From a checkpoint of a small transformer trained on Wikipedia.
Architecture: rotary positions, no biases in attention or MLP.
Training: a variant of Muon for these matrices, 3729 steps.
MLP neurons of a small language model. Each row is named by its layer, matrix (gate and up: input weights) and neuron, and shows model dimensions 0-255. Each number is 128 + 24 x the weight over its row's rms, rounded and kept within 0 to 255. Numbers have three digits each. A neuron's up and down rows have the sign that makes its largest values positive.
Before each neuron's rows, "fires on" lists the tokens most often at its 100 highest values on Wikipedia text that the model never trained on.

fires on: "-", "–", "ed ", "ig", "str", "that "
L5.gate94:137126114142086131115127165093116126131179116129120116064143112116180119132187127102181136085099131152092148162159114126084129105158138170128151152139143130146117108154145108137122101123157143132175132125111145142101133108120121091139126099131085087102185147158132089178126178125111128093124159105176143120108104129145101145118136115099093122123150193110141085113128121163132110137156144129104142117145151111145146108083162165135116121094146123128117111110143104121131118098135122139113115146109137122122124139132123117157153097113115110164108119121133105036152143140129101101171113116110077130133075147120115139120106176123123084108118141137106098105120124124128116131168155091147147111140147099120155113166141088156121159164135103097112123099132139162128123123144128
L5.up94:137146105119118172144151093120113085145145114124125162084097141131114168117142114069155068117155125158172160127135095104117125107110156076139155134146107111125114149139165143140142121147125061061119135120133126097134124108102114117129077142137095124092111136173128088088167135136156144139121157095166158151151117115174126140081154128086129128178178190136102123133096122128106148137133126117077145122150132112120110122115120089129128153077149113121135144121089118128112118083117148086120155087143163182138093119126148112105132110154140137125170130139103141106130106120152124142159133083120111150115109111087101122136118148124141115133140169124106138136133134137117103164109140134141109135138102111129131163154153103152138180135158099142134145140117131177113129109119153

fires on: "/", "of ", "Pro", "to ", "and ", "on"
L7.gate659:110163124100086146100122073178107137113136112134125121125127111122154150162093164101127151137131182156101123131158081193105113085115105130093094116143159107108135148142104121145118174106113096148097128128131141146131138196142120119115116129052133154111111156130128141099153114166128131113146118132140135172128149097144122143138098134151100105123099148145082123138098118124132105118098071106120151163118139090145118111124120119089122146116146175157122124130107117141127175156137109098160119129105107118136141132115116110079098174100097138119157148163147167135144147106168104159113145134153097098079139165153131139083119155088070131106127116127124127151117107168124079127129131145152118124148140107083090121139120138131103114151133161145163120097135145133130134139150158
L7.up659:111118129099140121143147107116120131146099063132136100123117101141173114117127109109123172135090190126119146085111136151149140159115130109134118104129126106167095154105141109164148144142126094098137084109111099131161143158112131151100142129132127121156087144118093132161137128114124184115116160123111140196129180103094155106106095115131085149130127153138088120102106086133101127151132130152137161107122133178142132125115137128105120134110089167117127137121124166095124122133089116119146171079127088095121163161132104146116158097116149192134136142151131153136117118126053099120149107122102135139134120059102116116093103130125142144153060139139090133115095137113123115152142111088123128122165111138101140099142104148081117109111112116119092112118093124107148118139148130

fires on: "includ", "z", "of ", "id", "ri", "as"
L5.gate331:100122149120114113092175128122140139172134130125126121186104127139131128115121112112078142115140166131146076095119138151104116121081103179129100099133114125130109113157128139131145147108145093160141161128128129163128132160128158117096078121150147128134118085134145118100174153109124129124154146099146123120143108128132168173163105156108123148151119108126094079136135134151154098108123126129131163130145155101141182140109103124121131136112143126153147134119152118132113118167135122128093114142179091147168131144136169128123144134098104154146119162126081134097166101141093080127075150113092137162118106153129147125153113192072144131122111169138152114164163145167132117102138159114131087105138128102139068102137122139112091093151163084132112150168114147122076142137097136
L5.up331:154137137128133131125140136113150151091120077119095084130117150142155137138166143154167119115140161116185127142114116112175129117098102103094137149141160136137168125137155152148167124089171079119122093108163166105071145131136125094145162129124126171120131143082135161122098139129128134120100153111123116093112134095191112116136130117113107127120146072106111137132126113159130129151136124182149147152167139116127109100126096105107143094121131157080150138119106105163096115126084141146119151189128120140180097108142136133087114150138097109135115151156107123151086133135114094109144089087133080067128121155132079131137141143139124103132147098145133134101126157137146096138137115132144169108133143108164137098088175133101126156140085120139145169118119109131141126122101148

fires on: "en", "ti", "adi", "aw", "st"
L7.gate494:110118156124129087134124120115157146122123087111074116092132156126084092116141120130128119108154146152075118164139144139150108093112142182144140088137122127116124124154126143106129122124158133116148133119139117113122159097115155170065133083123134143100121163120135114131161183142127144109122119146127127113127161115104121104159089095098074136157132116118110104132139136089175114131152136123139094147142132126142141153130096101092129116141109161149102126178118169151157116126140145107154115111130142133134121161110114094180095085133111119095150112117125178158122163151100151182121136153107126165209120133083130088149124091157089133112108113156114097115113108150134144101133118159119164139075153131150117124154120157138153133112135118112074083143133139099150141123079115
L7.up494:179115100117119115122153113087145152126170110137143143160111098136101122126115146158112104135132150116129159123133116120081131128138123145136137117138184135138140109122160137114097149132110105135137103117141136140153138164181171130137167130117144138091114153136155098174139102164137068121078130095173121116134145095148136095140116161121106119130124107086141086106092141142146140126092142082135158174164166115139088127162133107123138123113114102099140140136098077116125112118120117201138108109168146142112144159160105126156133106151153134107102113114143116146127102117105151132156139132157095143111127131161169153090146135108141132109109141107153138144095121153175139124136110130141105135142117136132081101107176138141081107173168164127132089103164170156163169134073119

fires on: ": ", "st", "as "
L6.gate337:169145122149132125114122130152119110094116062092132102123088165117142101095140156110108174153104106121086159150105120135176093174175139111126131132131130115105149169126099131092128102156170092123151089121153157122119156128129117135125118126139115093123118116094153144135170165120150112140134167169115167132153112143139102158151162153098095125103092140124108140090155107092133147078109110114115127122174121117117137145144117114101153140078126161116130110174118129112130160095178117105121119116132117163138123137135110085147136138125077165140118150164129158155125119139098177101119124120133153160128159147122098143123126163146127148101097103110112090109169092137149111105140095117109118128103148114156133119110145186148133076130112067150103111110166144119120136129104154
L6.up337:117090133123125083096117137099149123103151124120128087114173117161142098115148143164092117112134176090074111139070126118136093139188147158137183126111136110143125123165154100097118147114121079101155088103117160138115138169110122140141134152113138182088171123149167144073104159152158137137102096147119189160178104157138108125155094116131126128132101089138115108082143100111109149136142107151138114126125133146104132104142120126096132101116119137131142127124123149134120158125182139149155107125115120112164097119092142173134129148144134114145129167149158100136126157129111145147130099171126106132116117139116142133116095091147125084148112118134113164148106124202120142104123151155149106128091122109088128128108124107118149136140126146128178126134156143100139104083107113

fires on: ": ", "all", "ies", "the", "; "
L7.gate77:130136178115132127119174083134163148096147135130111146080105139076165097077106142095132174100156105193113108100179150128151100121101103134139139148151168173092162183122121131108106112133117078125154096119131132144118104136120143125108104160116134171128159129147110106116132141139133155152151127153171169071133115098122136161139129104160157131199142165086130151131106111128122102102111118075161132152135176158121133144133088151090122111128126140108101165140142103091161126128135134118163104109127135109139133123111128098132142121123122142159093131143149131136168133144120155098120148152162127122135166117132131111121093147147185105082169150097153118120099146108106121116129147124123143096109131116128133135144128128111140094108107115147125111120162155139130137149083085
L7.up77:112113132080142118109146119126110133146150136146128112148130118110087137111113157120128132147125128122117105108138155136133163155094130088114103136123153183095165160217137122108120146152098140100081098127130139134119107052138126086123137158145075141121132134131148153080153151198101143118141092113068134114136128120122164137121109121149141128129123123153124100131167126157128150129118116128149109090147154211142147135122098130104154073130113144098131166136117166103152195138117130054131120095118136110144132106128127109147122155135101151123132118144144116140121145125114164129137102141131107110131109128119149088146131136167150142133109104102112139119149163101134137124100131152098146128137115154125167142118134130113134079167105110110175143181123188106129129147147107

fires on: ", ", "), ", "all", "of"
L7.gate701:143181167116133089117146120085141086091117110132150111150146157139089141148154102129103158119132132108115153137075150131163116126127117104109123138128137079083146152108120123136175140126163112104136137109119156117126129152118144134160080095103094144122169130082134131101117145085079136146141148162138102119138099164130117132101114204170085144140109167118103096137104125111127090146085110142165133110080147100112133104088124079135095120164137139104143105146121145132137101157125070100155124136089155123161151097123128124129090136173124124135137129143165155101128123142142110158136149109132158129109142131146131105130118119127129115119113153163126099158143069118164089129115094138135122144173083178112090151129126099110156127142121116136132169137138136082139111134097128
L7.up701:097139167120119102117154144096141101133135117138174130137168157120120110131136108125096120117157122149136155127158150125156108153123108150180091127117143108119158131129128140124175117154098143078135160133136096137154156131100115162108117119087111157153133149168061130112141169126134134157127198135163120139134163128118110136117141179077139133127132115148134097107137171125139160139124113125154138104096137128128131119110151050162096112100096124098108168157086134170159142168137118107109125108121134157153088145101136123124150161138108131145137124142146148094093136144149124152140131117157174145145142146146166156067112128108137161109123135142080143125170134178181129135163123155121140144159095120111130145160139126109139114147139094131066124177133106130148153122127106

fires on: "er", "is", "id", "ad", "ed", "int"
L3.gate170:118128156128133126132137154130128080098119125128118162104059117125125121118119115105159135141141137164108121136113164130139132137095109124118136158138108158123132125113128132117151134094113099131096143150167160125130140140136106121135114147128145135168146135127136101117145108124087121216132121143097187100131132138132109094047109160128135093123125166144118139143113091121127140111075152099144120112139140134122097154173118101124126140150171197108057140112145131136099152133141153139103132154085127124128117091161139150099156131143145183089129144191130117116154156126149177108178109109143124142132111163069100120148118145147138161118149144171159098160126149133148121152084107090138140152129128124085138123138149142102118136152128101138145145157110137095169139101116094
L3.up170:123147155136131105125118115120121157169128125131105149135126109139134159061105162072145161116062161135100142158113077146129182140137146155096140134103138116147128115117130130130155167160113138151128100114092147142147130107144130086154076169103163147158152136135129158168166156133086136121097113127092139152139130141087145111143115120144134104155113115150100125132139142100132114125122146134131150135144113122118139108129103120156086103114147125146115164096121122144088130131146103067116121125132131103119189150200118145094172121147102128099152131158130135148164137141123139085148106108147124130075133113121173107140127150150078119159158142130160168144116138106170118106129139107140097097157151075142131099136137137122124164147091147111153125109132115156142092066116146

fires on: "of ", "ome ", "of", "all ", ", ", "el"
L7.gate338:153137089175123102094112154152157092134161163171118146185129116119137109138108131125172089130171145149137127109100120188143151132126125102111148093135095127119100137116113153137155111083170148085134135106136115115124160152137134146141089129142101156119124096107115124127147148118112097119117195139127106109119061132153099110163135128101120122102115148151105171129139124143125105125162102131144117140101105125110107112090105119111142123144134136077074160137120171107122069135144129120150085120101129143098108113140113121091088136139145119160145098134111158123129122134166144136156082150119098113129075129146124104174132131100107112146126102141100083132057074153101109129122159165082152136156112128134119166123102111100127126146150086133125157129111136143149124119112145
L7.up338:126123096133123144102090141130151065128108178089134107143108146149101144120138149147119107200134185135147144131127137166133171123099118120148186153139157087139128143100127117064147099139151147135124108095164148120133140142106141119158140080100107123123119122101159151164127140123103129118154145100148163118130109142127149134132120118114152143195167086115104119124116140152148127147127116098174117139103101132090093119127157099203084119136153111150138111192141113133118106151146102122118136153118125129149158159104114092138105136127100060123141113145106120149115122143149134119147160077166135127118097122128136076066125146135102135129159164139153111143126115127146122159110094138108140126133130134101138143124120128079172127115155114161131116142129140110134144108080111

fires on: "ov", "el", "g", "ec", "w", "d"
L6.gate576:129078145114133124124124087122125154144069104133151119120125117125131077112132126106102149118119093167107126100184081139146102105131120110095145144145125143165124155123158160155111113144112103099117144089167115151084077117151109145111163155156140098078135147125110105159103146129140176167135093152127092167137111168121139185174128142105091137141126135084128121164138125121144103147087139123159154126116119126130166155155112134127123150114144143121116178149100105154120133109139112061101130118149110094123117126125148076148118115100131110150136132129106098122144162144147075099104138121147166063110111111156154125119129121122128110099101136126182150103145132163141133120118168163137136138151089177116117110105153137098135151092115108117130148095153138158140106107131105
L6.up576:104109152131115116159124111172125122156126108111136097131115115102109092136118160135129168117138109114100084105162143114146098142148109120139162101114120090122117105090131164118159140121106125092096142097132126148140101143139126122121153127134154141137062139137120128086133129173164168142183050157095109123121120124124108142176127108117118110165133178073124145098112155138164151133113131099173155161105143129114107145151141122161156137171144169106128138149090152099167125123141138109130151117128082109183132134104152090129140122101188139131130126112106103082132156150128092152099116104155147078138138090130165123129119153132155104103098128137163112125167164127131166117156086170119131125128091108156076130115101107102127121108134142124144121146127139170150152119121130

fires on: "as", "E", "ub", "art", "z", "ti"
L6.gate562:113150133105141137096130131108119093111128136120168130115114143066147116132156177162097121145130149115129131146131162111132138129120134177137092075099131121113088131146172130132108134134138135151141154124145075075134179135151136114098119130123129141146151116139107123097138097132165183153115110125129116099140134146128135111102123093120176139147151163105092137110135162176198138139147114122126136182107128140113154168078141127123144143128107104162141132159096149140102136087128104111119132143132139186140082125144097099113143093114100139145138139160142148132124083118138079127169174136131117121123118128122122130098163126071129148132144128133162136116124100139145129084136142143135111152155096121064102127137134114119100123100189115153139136205158154151130154142092123
L6.up562:107143101115112174120107089077152125152127107116100108116146158066077122132111126115155112147127099064140126159150148113087175105122150192095130125131148127133150141127099113144113179162140149103131136110131143136126147173118174157132128128151133157168147146109169126167106119117147146095126128093130133116152101128128088109118132096092133135140100094103139132121141135119147124153095164146127111096131124124130115130145114125168098112160093096127143108142122124087129133130139159121161159127119127142166146115097142115089092138152141133142106101124100155101136121166098156144093107124099106133125099120146090127126148172092108111117093112154093137089119109103127127144149054134121131129116156120123091123124146112131114168141115075152117096152136126123173145140041109

fires on: "enti", "it", "aw", "ay", "ite "
L3.gate344:116096095146149101112111117143138122121143132151137143084112122111148162150169123140161177177114090111153193154083101094143159109147161114132117123133099152151092126135191135094089119105158135142137146100100140089107076098165132088119127144147112108118097131121159117128091087100163144127095114137104134141115114124088134120108131135125119162154102146142113127064147099166142120109124144131131075160128123142157126125156186147136138148117135152138154116103122175145136164139157143089165147106110110168107108116111137142159153102121123104153120120125107141073137141167158112131137144113099145119123172118147149184116143107117105148127129137107116109110100135112124165129128183150157126162114108137145123116158138106112120121177130156126144109108126114100110161093088161
L3.up344:120134117130135171141089104139122137109118158125121120085119130146130190160163130116115069105136123107136140112086162112111098129113145122151082138147142152083180122155149127086151113141150141136139108097146126107131132128128139110153186138125134141069133137134091094134135127134133148142123129126090139140153155122123128103117127107157103121135116120145112131100182095125087152129122122176102113146137114146071079103151080113129118141159166179146155094158149136132181119086146153130154112114145133097097074120117120150105140130115161117120105130121130130151118140125137135107157148165132186140146110142131143125107117131132111126131175087145137192125153145193153106159111107162105122151138101152108122157147100123127108128180139146142133130163133138139136161051117142